Weights of a small transformer language model: no biases in attention or MLP, 11194 steps.
MLP neurons of a small language model. Each row is named by its layer, matrix (down: output weights) and neuron, and shows model dimensions 128-255. Each number is 200 + 30 x the weight over its row's rms, rounded and kept within 0 to 999. A neuron's up and down rows have the sign that makes its largest values positive.
After each neuron's rows, "fires before" lists the tokens most often just after its 100 highest values on Wikipedia text that the model never trained on.

L7.down629,206,201,148,188,205,202,170,227,167,174,198,228,219,250,209,167,211,176,236,174,188,186,229,213,183,134,179,163,218,234,260,181,216,277,215,163,189,214,188,205,207,215,226,168,209,177,231,194,225,256,225,131,262,229,148,220,237,189,178,207,216,203,206,207,187,217,161,209,205,165,269,189,188,209,195,200,163,213,224,168,207,200,215,212,175,186,187,215,196,195,201,217,204,191,195,166,171,177,158,158,156,209,175,222,153,197,242,171,134,223,228,190,181,137,214,204,337,209,201,219,207,186,173,233,176,184,150,240
fires before: "==", "===", "The", "In"

L10.down529,236,204,230,201,178,218,233,219,174,184,197,194,181,224,197,227,179,203,210,129,167,168,193,208,242,221,178,231,218,176,232,195,223,168,172,217,213,212,142,203,159,184,210,226,222,222,225,209,231,177,214,227,194,182,151,164,222,210,230,167,161,166,196,170,179,235,212,204,160,230,181,221,196,222,250,191,222,254,217,218,235,209,127,193,202,235,206,134,182,207,201,237,187,180,196,200,215,200,151,181,218,212,210,177,239,210,246,108,239,271,286,268,198,137,181,208,181,181,228,174,175,212,217,193,204,208,246,222
fires before: "|", "|---|---|---|\n", "|---|---|\n"

L4.down334,160,240,208,142,227,235,223,223,208,174,171,198,203,191,181,204,217,229,228,198,202,210,167,193,251,204,200,194,243,200,122,180,176,166,164,265,281,153,202,229,245,209,180,207,168,236,224,196,159,211,241,221,207,161,179,200,185,242,186,206,162,253,244,159,200,194,203,220,160,207,199,183,206,232,129,223,199,237,210,235,175,230,222,229,133,214,159,213,162,209,179,151,187,181,182,198,201,195,203,240,166,136,228,265,210,198,165,217,179,226,154,205,192,255,252,201,140,126,191,197,243,179,187,175,223,220,222,201
fires before: " |", ".", " |\n", "|", ")"

L4.down473,154,199,213,223,108,229,211,167,223,169,156,239,207,220,247,186,176,219,227,218,181,207,185,213,152,152,223,219,128,205,219,200,210,230,235,160,234,198,237,166,164,227,237,240,187,256,224,213,216,223,217,244,204,228,192,189,253,248,218,226,244,256,200,218,170,187,214,146,162,183,234,208,205,179,244,216,193,207,164,201,235,191,204,201,174,107,185,193,215,182,274,190,235,198,147,170,184,222,218,222,190,172,173,220,217,226,217,204,209,255,182,137,145,209,225,284,231,230,212,236,194,241,175,171,185,210,151,152
fires before: "20", "19"

L7.down686,226,234,232,164,193,168,256,211,193,229,229,258,172,203,291,215,136,192,209,202,142,202,205,239,223,182,170,234,227,191,200,239,235,180,228,189,194,219,247,229,218,250,217,203,176,213,181,208,162,217,201,238,184,198,110,221,178,207,251,178,203,167,217,218,205,175,217,190,198,194,214,154,235,212,204,164,173,169,204,250,216,153,149,187,206,223,198,166,181,213,180,176,166,216,206,169,203,187,211,212,234,195,229,163,202,178,176,210,192,166,205,129,201,235,149,189,316,242,216,245,154,200,213,190,200,205,180,207
fires before: "==", "In", "The", "===", "On"

L10.down188,159,193,267,183,218,170,184,166,211,227,215,125,140,173,196,188,177,300,213,218,210,171,194,195,221,249,159,204,203,197,198,215,181,158,188,179,223,185,242,198,168,227,249,213,177,201,194,190,193,210,183,249,174,188,186,176,165,170,230,141,208,218,154,180,178,195,218,239,170,183,206,198,203,167,214,185,225,222,145,183,212,158,259,256,144,225,182,213,263,243,196,252,209,204,207,166,110,171,185,204,228,242,136,173,209,223,202,217,210,165,180,216,227,224,201,171,246,212,241,172,248,184,204,195,218,200,209,189
fires before: " |", ",", " /", ";", " "

L7.down607,192,151,144,193,187,171,216,208,174,235,256,193,164,162,200,242,165,216,197,189,223,187,161,235,177,197,168,282,195,217,199,176,208,218,264,210,196,234,231,210,182,162,212,200,226,198,208,179,155,224,182,219,209,252,183,170,197,222,178,170,197,241,183,201,163,167,165,224,228,205,220,183,205,120,209,193,164,255,149,189,226,207,166,168,198,185,216,195,207,173,191,148,188,172,269,180,204,141,156,216,222,195,200,230,193,261,229,155,219,200,251,254,145,200,191,245,271,240,217,195,213,200,189,182,242,180,195,189
fires before: "|", "as", "ica"

L6.down141,203,207,221,157,197,227,205,207,214,252,254,180,122,245,142,214,206,249,223,166,172,205,206,154,197,156,222,181,254,183,220,163,159,262,189,186,195,221,251,182,190,182,216,252,203,151,252,224,210,241,196,203,219,217,161,208,221,228,137,220,233,227,202,230,188,213,232,209,150,177,220,260,180,198,179,175,181,166,190,209,182,224,211,197,138,179,269,210,258,219,214,195,154,234,207,206,221,201,189,182,159,213,191,169,200,188,231,160,205,205,218,197,197,213,196,192,259,253,208,214,202,150,186,181,218,210,191,197
fires before: " ", ",", "20", " and"

L7.down101,159,243,190,185,208,171,207,221,236,168,170,238,205,190,237,192,185,231,236,231,161,218,179,215,229,196,206,241,165,187,232,145,186,184,226,173,216,184,215,178,208,208,182,206,188,233,193,207,215,166,186,141,199,210,172,217,160,222,214,166,187,240,224,180,230,231,203,165,226,225,207,198,201,174,222,240,180,194,215,216,180,215,158,169,214,217,218,176,153,201,198,203,222,210,201,232,145,176,169,221,195,173,196,189,197,226,199,185,160,252,160,195,186,228,155,189,382,249,193,214,192,158,195,222,176,222,148,220
fires before: "==", "The", "In", "===", "On"

L10.down6,155,232,188,203,197,228,175,205,187,171,157,189,243,227,196,126,206,176,232,163,223,235,237,236,235,255,223,186,222,181,184,174,229,193,212,214,207,235,170,190,180,241,171,239,213,191,170,217,199,165,190,201,213,120,175,168,175,254,266,191,160,226,193,197,188,172,223,209,128,227,217,186,209,229,201,194,201,175,227,228,194,165,186,182,185,191,220,219,150,200,180,193,152,170,239,203,230,207,254,248,194,211,169,243,208,229,158,272,202,183,193,177,148,211,170,151,255,170,183,217,223,218,225,224,229,151,154,218
fires before: "20", "19", "1", " |\n", " |", "24"

L2.down667,222,165,202,209,159,187,190,198,254,192,189,217,163,218,184,149,133,176,153,227,148,217,215,190,243,226,189,206,167,173,207,207,217,152,168,141,221,174,209,210,219,179,192,166,183,168,154,150,172,235,239,220,168,249,182,180,198,251,205,191,187,212,161,186,237,146,192,267,228,233,213,246,200,210,182,189,194,146,165,261,196,245,216,234,235,204,251,172,196,156,178,239,164,224,206,241,213,172,156,218,216,148,145,216,197,210,227,217,165,225,217,148,178,229,169,229,257,177,184,181,261,200,206,208,161,199,217,167
fires before: " |", ",", ")", "22", " |\n"

L3.down664,181,173,237,220,158,202,249,260,234,211,250,239,228,187,187,213,243,254,188,186,274,222,194,214,165,166,193,190,198,192,227,185,247,208,221,149,165,210,182,225,191,205,220,181,161,191,207,165,172,229,188,157,190,186,231,206,201,197,159,192,177,200,227,204,202,225,215,191,218,231,211,249,183,205,249,227,192,220,184,208,177,228,237,217,203,155,215,175,153,213,153,167,168,221,231,201,214,221,164,206,215,231,168,200,197,194,243,204,217,241,268,215,196,173,215,177,288,154,198,250,201,223,220,239,200,226,232,183
fires before: " by", " to", " in", " and", " as"

L10.down156,144,193,251,247,187,224,195,271,198,228,249,172,138,218,199,201,211,205,172,124,224,210,230,273,154,244,245,158,180,208,179,124,203,163,210,180,218,203,173,158,191,166,227,177,198,282,218,189,259,193,187,221,183,189,184,149,235,218,178,189,190,154,188,227,165,210,186,192,189,231,212,146,206,193,225,204,218,198,191,185,210,235,205,195,148,218,175,155,211,149,233,232,232,223,247,195,230,172,177,178,211,188,155,233,181,169,238,183,228,265,194,195,230,205,147,141,181,179,193,187,227,220,184,222,232,176,253,186
fires before: " ", "|", " —", " −"

L7.down701,208,248,196,198,237,157,196,243,235,217,214,211,236,203,191,199,189,186,173,244,153,213,251,222,126,196,245,201,202,197,207,240,166,213,200,263,202,207,262,231,188,196,209,155,181,139,142,104,159,204,172,229,205,223,182,182,216,181,223,121,163,199,185,152,207,195,171,236,197,254,193,210,214,215,193,214,174,186,217,203,199,155,218,168,179,226,223,168,180,202,193,198,141,188,127,184,230,164,179,240,175,169,176,138,188,213,208,221,198,212,162,203,220,229,175,198,295,221,215,209,227,221,198,197,217,207,218,208
fires before: "==", "In", "The", "==="

L7.down554,200,187,194,155,118,227,182,265,163,171,148,190,177,218,167,194,178,217,168,184,156,160,187,180,158,202,220,130,239,191,145,241,180,209,212,197,186,187,175,190,177,255,211,200,179,149,243,192,214,190,219,193,223,168,190,224,197,232,245,235,207,201,192,225,170,219,198,145,259,218,204,236,171,208,206,209,173,186,176,168,185,199,241,161,173,149,184,165,203,187,213,218,158,256,172,171,223,186,222,170,269,186,181,227,252,179,183,249,221,206,206,166,197,167,198,162,239,191,189,190,220,212,247,207,204,154,218,208
fires before: " |", " ", ".", "^{", " ("

L6.down342,226,229,193,158,208,231,193,283,219,226,123,170,218,231,177,184,227,206,201,143,195,226,214,171,189,169,195,172,199,205,216,250,183,204,197,235,225,217,162,236,153,169,200,216,216,210,144,181,237,251,199,138,188,200,201,173,239,234,199,194,163,190,206,199,188,215,224,209,203,224,245,234,221,79,251,206,213,166,220,233,189,194,177,235,224,176,181,235,251,151,174,223,226,248,188,218,223,245,179,184,210,191,240,185,198,200,196,224,163,159,214,190,171,183,200,183,305,243,214,184,197,157,187,169,150,229,221,240
fires before: ",", ".", " and", ".\n\n", "\n", " in"

L6.down389,191,198,194,185,201,173,236,223,168,249,213,157,235,252,199,226,231,230,211,215,209,197,109,225,195,160,243,230,176,178,205,188,261,164,165,229,208,176,176,254,243,249,168,148,205,135,206,197,188,251,214,208,202,179,207,225,179,234,156,242,180,196,209,242,156,198,141,188,149,215,152,257,178,215,208,225,238,174,205,211,216,204,175,204,164,148,199,199,173,175,205,187,225,200,216,167,242,236,198,222,189,124,211,199,195,224,178,239,198,233,207,266,194,218,161,202,266,204,197,223,203,195,257,216,237,189,222,234
fires before: "==", " the", " a", "The"

L7.down592,181,170,221,186,174,257,203,208,219,234,151,166,177,160,197,165,197,225,191,177,189,222,230,173,147,160,153,163,221,165,194,178,159,178,156,219,155,216,210,202,186,188,191,222,204,180,252,204,214,202,184,156,190,198,177,203,174,211,196,152,182,217,168,140,154,244,208,187,229,210,182,202,217,269,231,204,177,202,205,224,165,172,195,163,208,204,162,203,177,235,214,218,242,211,111,187,201,127,191,170,210,193,242,160,225,209,206,132,218,218,199,173,148,240,149,167,225,187,211,168,207,227,203,175,179,192,206,220
fires before: " ", "|", " –"

L10.down500,197,212,188,202,207,200,169,195,174,158,192,205,196,190,214,262,226,218,200,239,171,245,218,168,251,125,206,234,251,173,216,186,195,195,222,187,135,173,172,211,193,201,197,231,203,207,264,230,189,169,277,177,215,223,198,201,252,232,166,176,211,266,189,233,205,209,214,197,242,235,177,239,232,245,175,194,265,227,169,205,211,202,217,171,216,192,231,181,187,198,196,164,145,198,215,169,213,155,250,253,179,191,236,180,206,215,205,152,238,235,183,232,160,279,248,143,300,181,171,181,208,241,171,187,228,181,228,150
fires before: ",", " ", " |"

L3.down393,240,236,192,192,184,186,199,212,188,206,202,217,214,225,189,182,254,180,227,199,173,205,217,206,186,212,218,205,221,225,235,159,207,194,149,175,121,181,216,220,206,212,209,176,225,191,189,179,167,217,266,180,183,210,225,212,230,211,184,179,250,202,243,207,272,210,203,234,226,173,213,243,223,242,212,168,172,230,236,202,202,186,176,229,250,248,130,187,229,227,197,193,248,231,163,222,216,152,165,227,179,211,200,143,194,239,171,185,210,216,214,181,206,206,265,205,179,242,180,192,159,202,188,175,221,184,146,153
fires before: " ", ".", ")", "″E"

L7.down69,168,214,234,176,156,179,218,238,230,204,188,211,219,188,214,203,193,175,234,222,188,175,216,175,206,210,213,233,186,179,185,161,219,188,189,239,210,271,237,227,207,197,251,194,194,176,176,179,194,202,267,215,209,249,163,201,257,183,231,214,199,185,211,235,221,242,202,229,147,274,230,192,231,233,223,197,188,207,216,211,216,186,197,223,181,217,209,207,188,224,198,200,204,189,199,177,196,232,133,197,180,201,184,178,178,149,208,204,138,200,159,174,171,205,138,180,331,263,201,190,241,219,172,203,191,178,212,233
fires before: "==", "In", "The", "===", "On"

L3.down228,217,181,241,140,191,188,185,203,189,215,165,191,217,184,197,251,207,243,228,200,211,167,164,221,225,130,223,178,192,229,211,217,250,173,183,215,223,229,181,154,255,164,207,199,202,168,187,206,212,236,157,222,231,192,275,225,261,192,170,214,226,171,193,194,133,184,215,187,193,194,151,233,157,274,125,165,194,225,205,263,215,252,207,158,201,200,149,258,175,135,207,180,181,172,205,180,222,205,194,188,227,245,220,157,189,199,158,211,170,222,173,178,256,237,189,227,247,148,230,248,186,176,227,217,207,199,166,245
fires before: " the", " a", " his", " its"

L4.down343,181,249,223,153,191,181,203,217,237,192,230,231,205,173,227,237,222,238,170,186,177,180,211,192,229,196,178,205,192,205,165,215,125,149,235,166,192,203,198,248,193,237,261,203,241,194,292,180,169,173,205,144,159,224,218,219,105,215,200,209,187,172,162,161,197,196,184,215,217,141,236,233,199,195,179,194,187,237,207,166,189,186,208,201,206,176,194,218,233,104,201,166,193,212,181,191,201,203,216,224,200,164,254,204,195,224,222,253,208,195,222,244,187,174,125,247,170,204,207,244,230,238,240,203,221,151,205,229
fires before: " |", " |\n", " in", ":"

L6.down167,208,210,204,183,195,229,186,220,239,211,148,186,147,247,171,133,188,205,177,233,176,181,234,190,189,177,188,162,214,186,213,190,164,122,210,167,157,164,249,251,179,212,227,236,207,219,236,184,214,216,215,164,136,193,179,226,208,218,176,194,171,208,237,215,190,217,228,209,214,167,207,173,201,235,183,202,230,175,257,195,227,193,191,209,253,189,189,181,209,181,194,272,223,201,218,192,205,167,169,230,164,178,171,179,180,178,185,205,188,181,165,216,189,230,226,218,225,190,200,187,206,171,225,210,195,244,167,202
fires before: ".", " |", ")", ")\n", "^{"

L2.down419,231,196,199,168,169,198,167,131,201,246,214,217,157,203,211,190,151,167,216,215,169,170,236,181,195,212,248,169,225,197,165,198,164,222,231,195,192,198,253,212,193,254,173,155,203,159,258,219,231,185,262,200,172,172,233,257,182,210,234,146,190,163,202,196,169,206,221,154,224,209,222,264,205,208,160,211,197,211,255,197,210,198,180,204,197,235,198,221,171,177,195,187,146,264,186,190,211,237,242,177,252,242,215,164,226,167,209,207,179,228,135,219,164,183,180,194,175,245,184,169,220,253,221,223,174,178,164,207
fires before: " |", " /", " (", "-", " of"

L4.down121,170,193,193,217,191,208,203,158,225,134,187,223,188,199,129,214,208,220,212,238,188,173,173,194,221,171,195,195,197,256,219,176,234,200,266,178,162,210,179,206,253,208,175,203,191,217,235,222,221,248,226,231,121,192,190,183,246,247,191,201,216,181,142,204,136,160,210,207,223,236,237,172,164,203,182,205,187,221,160,209,165,215,207,223,191,198,201,206,220,173,149,184,265,219,134,181,201,232,202,225,196,209,206,229,237,189,205,229,217,183,234,189,176,235,117,150,176,212,208,224,223,180,238,138,197,188,224,223
fires before: " |", ".", " Los"

L2.down368,216,223,178,155,188,197,164,243,214,130,134,200,151,267,188,234,138,192,163,203,199,226,252,206,184,193,184,197,231,206,201,245,169,169,284,209,202,232,239,272,238,225,230,189,189,188,207,184,216,212,186,153,273,230,226,178,189,192,181,189,199,212,176,236,213,177,205,207,219,174,207,223,248,226,150,195,202,160,251,198,208,225,221,181,239,205,178,213,202,248,159,177,220,194,217,173,152,221,218,199,218,214,168,175,205,190,249,196,193,230,199,178,197,203,201,164,245,213,228,174,224,251,193,267,221,199,210,211
fires before: " |", ".", "°N", "°E"

L7.down55,173,128,231,204,123,241,236,208,209,177,217,193,218,212,222,159,150,245,235,199,160,235,207,214,156,200,207,157,199,217,180,179,195,194,209,220,162,208,193,200,200,221,212,220,206,170,182,202,203,239,233,210,145,169,183,200,225,195,176,190,154,166,206,225,224,226,142,213,204,216,193,232,204,173,195,232,208,216,176,156,130,163,200,145,192,169,191,196,174,203,168,173,222,255,206,211,183,250,200,226,224,219,249,156,165,174,202,226,181,153,183,205,174,225,243,214,230,177,226,156,237,167,184,199,249,175,253,256
fires before: "20", " |", "19", "2", "3", "1"

L6.down625,139,225,174,124,194,170,194,213,204,189,215,230,237,205,261,186,226,203,232,184,169,191,186,213,168,181,228,218,222,242,222,171,188,223,187,201,189,243,213,239,203,181,240,195,176,194,192,164,183,150,190,162,219,222,168,184,187,185,233,181,225,197,198,199,240,222,183,204,166,208,225,177,213,180,208,201,188,160,203,209,187,174,212,169,205,204,191,204,118,203,204,227,180,244,210,164,177,189,167,257,221,233,200,197,163,178,215,188,133,162,172,180,183,170,174,217,389,277,203,235,213,186,212,245,208,186,220,223
fires before: "==", "In", "The", "===", "On"

L10.down76,189,173,199,134,206,198,186,214,219,173,154,186,151,185,217,235,208,210,190,193,212,195,189,177,195,218,201,186,250,173,236,223,175,179,189,211,198,160,216,228,156,216,213,201,209,208,190,213,192,194,177,183,187,171,190,199,273,204,178,165,187,201,176,214,184,155,245,205,161,197,208,286,198,129,188,132,195,199,192,188,159,214,258,193,168,225,193,212,195,231,190,251,191,180,183,177,158,195,148,199,234,193,218,174,227,249,210,223,187,237,202,214,220,199,164,213,291,206,212,188,186,221,178,135,213,161,200,212
fires before: ".", ",", " in", " and", ".\n\n", " for"

L7.down421,169,189,177,150,174,208,194,199,198,212,212,215,205,226,221,202,229,188,225,178,175,198,181,198,183,198,199,205,210,200,215,190,214,219,164,240,217,241,201,223,206,185,200,198,189,205,193,206,182,182,197,192,186,177,208,188,212,208,236,216,202,206,232,204,233,230,197,205,190,211,206,190,197,198,213,185,220,176,200,174,197,173,209,173,218,213,180,204,134,221,214,218,191,214,203,163,246,179,202,197,227,204,208,219,190,191,214,192,159,197,207,216,199,194,188,199,574,218,214,222,188,168,220,230,210,168,218,197
fires before: "==", "In", "The", "===", "On"

L7.down94,180,215,222,201,176,237,223,176,204,180,262,184,149,219,148,222,234,146,206,173,172,214,136,226,221,208,180,197,236,141,216,226,166,199,253,197,182,194,197,172,215,222,183,239,203,237,236,261,194,187,217,200,198,158,161,180,153,203,246,177,227,248,203,170,159,188,215,216,219,169,225,222,196,150,187,197,211,240,179,152,179,227,159,187,161,203,228,197,208,186,188,189,233,204,171,159,166,175,202,226,194,186,210,262,207,236,206,185,182,222,249,242,198,215,196,219,132,240,236,153,231,208,191,182,208,175,272,186
fires before: "|", " |", "|---|---|---|---|---|---|---|---|---|---|\n"

L4.down365,256,155,208,229,209,221,193,189,167,179,184,194,196,196,212,224,188,195,204,133,239,270,267,223,172,150,225,174,199,198,151,167,208,197,222,201,236,214,199,261,201,191,234,212,159,191,189,200,183,226,199,258,176,217,191,182,282,199,185,141,208,185,197,189,194,179,232,235,216,197,215,215,216,195,235,236,227,205,234,234,158,211,205,197,186,212,197,192,184,137,209,194,200,206,179,199,191,183,209,204,231,153,173,184,221,172,235,223,156,182,165,184,204,228,196,179,231,224,195,217,270,176,230,211,161,211,218,237
fires before: " |", "/s", " |\n", " –", ".\n\n", ")"

L7.down650,204,219,182,213,210,182,230,215,163,250,258,224,213,187,185,223,207,201,132,203,194,185,138,234,208,203,251,240,188,224,208,219,198,230,180,151,170,158,128,165,199,236,186,216,197,223,204,195,259,175,149,165,154,211,223,209,148,201,172,206,265,242,243,175,188,193,227,204,222,199,163,196,216,197,162,201,215,212,176,204,204,202,196,194,174,181,204,198,209,197,206,190,188,245,200,204,209,152,202,182,182,152,222,265,218,196,195,138,195,168,238,195,222,159,234,199,103,201,244,155,191,193,203,239,199,204,218,255
fires before: ",", " ", "abi", " |"

L7.down239,143,189,203,219,183,219,225,234,202,189,189,206,171,217,203,178,211,183,222,189,188,203,176,222,211,187,193,206,239,181,185,193,190,216,204,206,173,200,240,200,197,180,218,158,162,194,199,195,208,175,217,212,243,217,216,213,191,213,175,205,185,231,176,224,198,204,227,179,181,177,199,170,213,162,171,182,195,145,212,215,215,223,237,259,246,198,169,179,186,178,185,168,207,190,157,196,164,207,210,213,166,274,242,175,224,154,186,185,190,242,220,230,164,190,202,183,400,196,193,246,255,201,211,207,211,184,187,221
fires before: "==", "The", "In", "===", "om"

L10.down607,206,244,221,205,228,182,251,205,191,192,219,251,160,197,198,209,200,260,200,177,206,243,167,149,229,177,156,212,253,163,261,207,292,252,154,226,194,188,165,217,204,195,230,242,176,224,246,211,141,208,197,243,220,250,206,204,197,188,163,186,198,230,187,197,264,181,259,211,143,253,248,227,228,186,208,202,176,216,213,172,194,184,211,199,240,204,199,162,189,205,146,226,223,178,199,160,188,130,216,207,205,254,130,189,209,228,257,136,235,202,218,189,199,273,141,227,238,155,216,180,193,234,205,205,227,201,188,204
fires before: ",", " in", " to"

L10.down237,232,217,157,175,220,199,178,224,230,214,163,194,181,181,184,214,157,191,191,241,226,216,206,230,194,158,234,189,200,208,208,211,214,127,242,262,282,217,230,157,176,205,142,229,197,204,211,166,176,190,173,164,173,185,190,216,153,201,186,217,189,202,242,199,154,154,206,210,219,241,216,172,212,205,231,162,184,219,213,184,178,179,175,197,196,210,218,210,221,168,186,231,152,237,195,208,163,145,209,192,168,202,214,177,189,230,243,217,174,218,160,226,172,231,233,193,181,253,187,192,237,223,172,221,224,217,160,242
fires before: ")", "2", " |", "0"

L10.down493,217,110,201,237,177,244,170,211,189,208,241,164,149,139,199,191,240,219,190,187,235,170,171,194,193,198,199,212,181,170,170,177,260,135,217,235,193,198,233,152,187,220,251,235,182,220,166,243,127,184,187,196,210,197,213,200,227,148,268,171,168,166,255,185,155,181,194,215,221,213,242,196,230,176,179,220,238,232,217,209,180,203,203,226,211,257,211,181,172,210,188,195,198,204,173,147,224,210,215,189,180,180,144,166,206,214,243,195,207,201,190,231,248,190,198,212,342,180,190,249,225,199,185,179,213,208,206,214
fires before: "-", "–", "|", ":", " Apps"

L7.down463,246,244,175,176,163,211,225,158,227,134,236,183,212,169,182,174,233,207,196,141,226,184,207,168,221,253,190,242,186,183,208,192,177,232,158,232,174,168,200,205,138,219,215,223,211,177,247,221,167,124,221,207,153,168,193,173,189,170,206,199,167,216,192,259,215,191,232,185,182,203,196,158,191,208,190,202,217,213,223,227,167,231,149,182,142,197,228,211,227,139,198,240,182,167,190,162,208,212,176,193,174,166,247,131,205,205,179,188,241,206,155,231,209,190,200,181,173,150,209,242,170,226,206,224,184,212,166,151
fires before: "|", "|---|---|---|\n", "|---|---|\n", "|---|---|---|---|\n"

L10.down69,174,146,191,210,181,180,155,257,190,175,215,241,205,206,183,210,219,228,183,201,207,250,244,205,181,182,202,163,167,163,154,149,177,104,225,233,156,201,163,178,193,253,192,180,176,212,168,215,221,170,200,215,166,204,209,201,160,210,221,187,189,160,183,165,203,248,172,193,248,192,238,185,135,198,197,222,206,174,186,218,171,175,212,191,217,185,185,272,155,195,193,206,209,234,209,172,155,201,212,152,140,258,174,206,181,218,213,126,229,206,198,173,190,224,211,178,248,174,245,241,222,205,184,217,175,238,243,202
fires before: "3", "4", "2", "us"

L6.down429,208,276,180,158,219,235,138,177,215,237,194,183,196,185,193,244,210,232,218,173,181,198,166,160,185,205,185,190,204,179,202,201,198,171,217,196,247,179,164,204,186,202,224,192,233,200,188,176,188,194,237,183,220,204,184,158,188,122,164,256,211,224,167,134,211,207,212,201,190,231,223,217,256,180,191,216,192,216,224,195,174,240,250,204,232,226,155,162,169,170,224,210,239,235,195,250,132,127,184,202,201,190,166,163,242,227,236,192,196,250,212,240,252,144,137,251,282,193,225,182,220,198,230,192,220,193,215,207
fires before: " ", ","

L10.down660,168,194,237,202,203,195,221,177,112,141,193,187,227,167,198,214,187,185,202,198,232,176,185,242,202,209,181,153,204,210,196,226,238,187,196,189,228,225,202,175,211,201,202,207,262,227,185,206,225,209,186,197,251,174,237,184,190,210,172,246,202,220,201,158,171,193,224,168,218,228,179,198,210,167,188,207,161,149,220,208,158,219,167,199,183,145,158,211,130,160,224,229,191,160,226,179,190,223,179,237,188,193,209,207,203,202,213,220,194,216,180,203,205,223,171,178,311,212,225,243,262,287,218,214,264,239,185,196
fires before: "20", "1", "2", "19", "0"

L7.down698,186,203,187,163,146,189,186,268,164,177,172,238,246,207,246,182,244,190,184,220,208,187,205,243,214,192,189,222,207,252,216,153,152,239,193,171,183,222,185,241,195,194,204,257,199,178,154,180,198,180,199,186,205,186,174,177,253,258,211,158,285,256,264,236,189,199,191,195,194,200,180,187,247,208,245,219,216,201,173,194,216,184,223,175,182,198,197,173,205,257,218,183,189,135,178,141,202,267,194,270,196,255,222,190,173,236,211,237,195,182,206,156,196,201,253,152,277,247,151,266,194,177,197,214,216,172,213,248
fires before: "==", "In", "The", "==="

L2.down382,189,183,173,180,149,179,175,210,215,195,175,190,246,187,160,227,227,286,233,165,250,179,227,196,233,167,242,250,266,164,217,126,167,230,248,187,189,174,204,181,196,193,200,208,188,223,246,190,231,230,220,213,189,223,237,241,256,221,173,159,225,195,213,231,229,228,158,200,152,216,220,218,192,138,184,225,233,204,180,185,142,181,181,174,172,207,157,191,227,268,181,191,211,196,198,227,202,159,178,123,177,188,202,195,145,176,195,220,233,264,164,196,231,263,161,219,292,204,188,237,169,198,244,243,178,196,202,151
fires before: " (", " |\n", " |", " -", " in", " and"

L3.down140,178,232,217,236,206,203,193,199,171,198,191,233,210,176,257,178,207,250,185,185,172,206,243,187,173,158,253,206,168,183,202,152,207,219,190,153,175,212,166,209,206,207,214,213,192,171,223,201,242,215,195,228,202,199,196,182,229,208,226,244,213,175,193,217,211,247,208,235,247,180,202,229,208,178,194,224,189,251,230,179,232,225,199,236,196,144,194,174,238,210,182,188,145,202,153,156,243,194,210,223,138,171,198,178,194,203,164,135,238,251,176,190,259,176,266,192,178,185,184,175,153,162,201,194,231,181,212,188
fires before: "19", "18", "20"

L6.down82,146,210,201,198,195,206,197,182,188,180,128,189,255,222,194,243,152,239,216,243,191,212,188,198,198,215,207,207,200,207,220,166,174,219,202,208,188,202,211,217,198,195,217,164,195,172,188,200,222,166,194,201,223,194,197,195,234,226,181,203,164,251,280,218,232,221,205,187,217,205,182,192,193,186,204,273,168,180,216,189,215,212,190,147,208,160,188,190,169,196,180,202,185,186,229,195,189,168,157,187,179,150,189,203,246,234,188,160,212,231,167,187,229,226,297,234,264,181,179,236,156,173,207,125,227,124,157,170
fires before: " ", "19", "10", "20", " +"

L4.down389,228,250,178,200,223,215,179,138,147,199,173,221,174,210,240,214,195,198,183,188,164,222,215,212,235,188,197,143,144,205,205,255,203,159,209,245,237,153,239,254,235,186,192,203,181,187,229,208,195,201,184,207,153,252,190,205,175,194,241,131,163,233,192,169,205,184,223,229,189,220,192,230,192,187,202,175,207,235,166,231,206,283,171,193,159,167,202,229,226,186,199,178,201,215,168,162,189,221,217,190,266,172,253,227,208,152,202,201,226,210,154,187,172,238,223,212,209,201,156,177,188,220,228,149,167,198,171,220
fires before: " |", "–", "ady"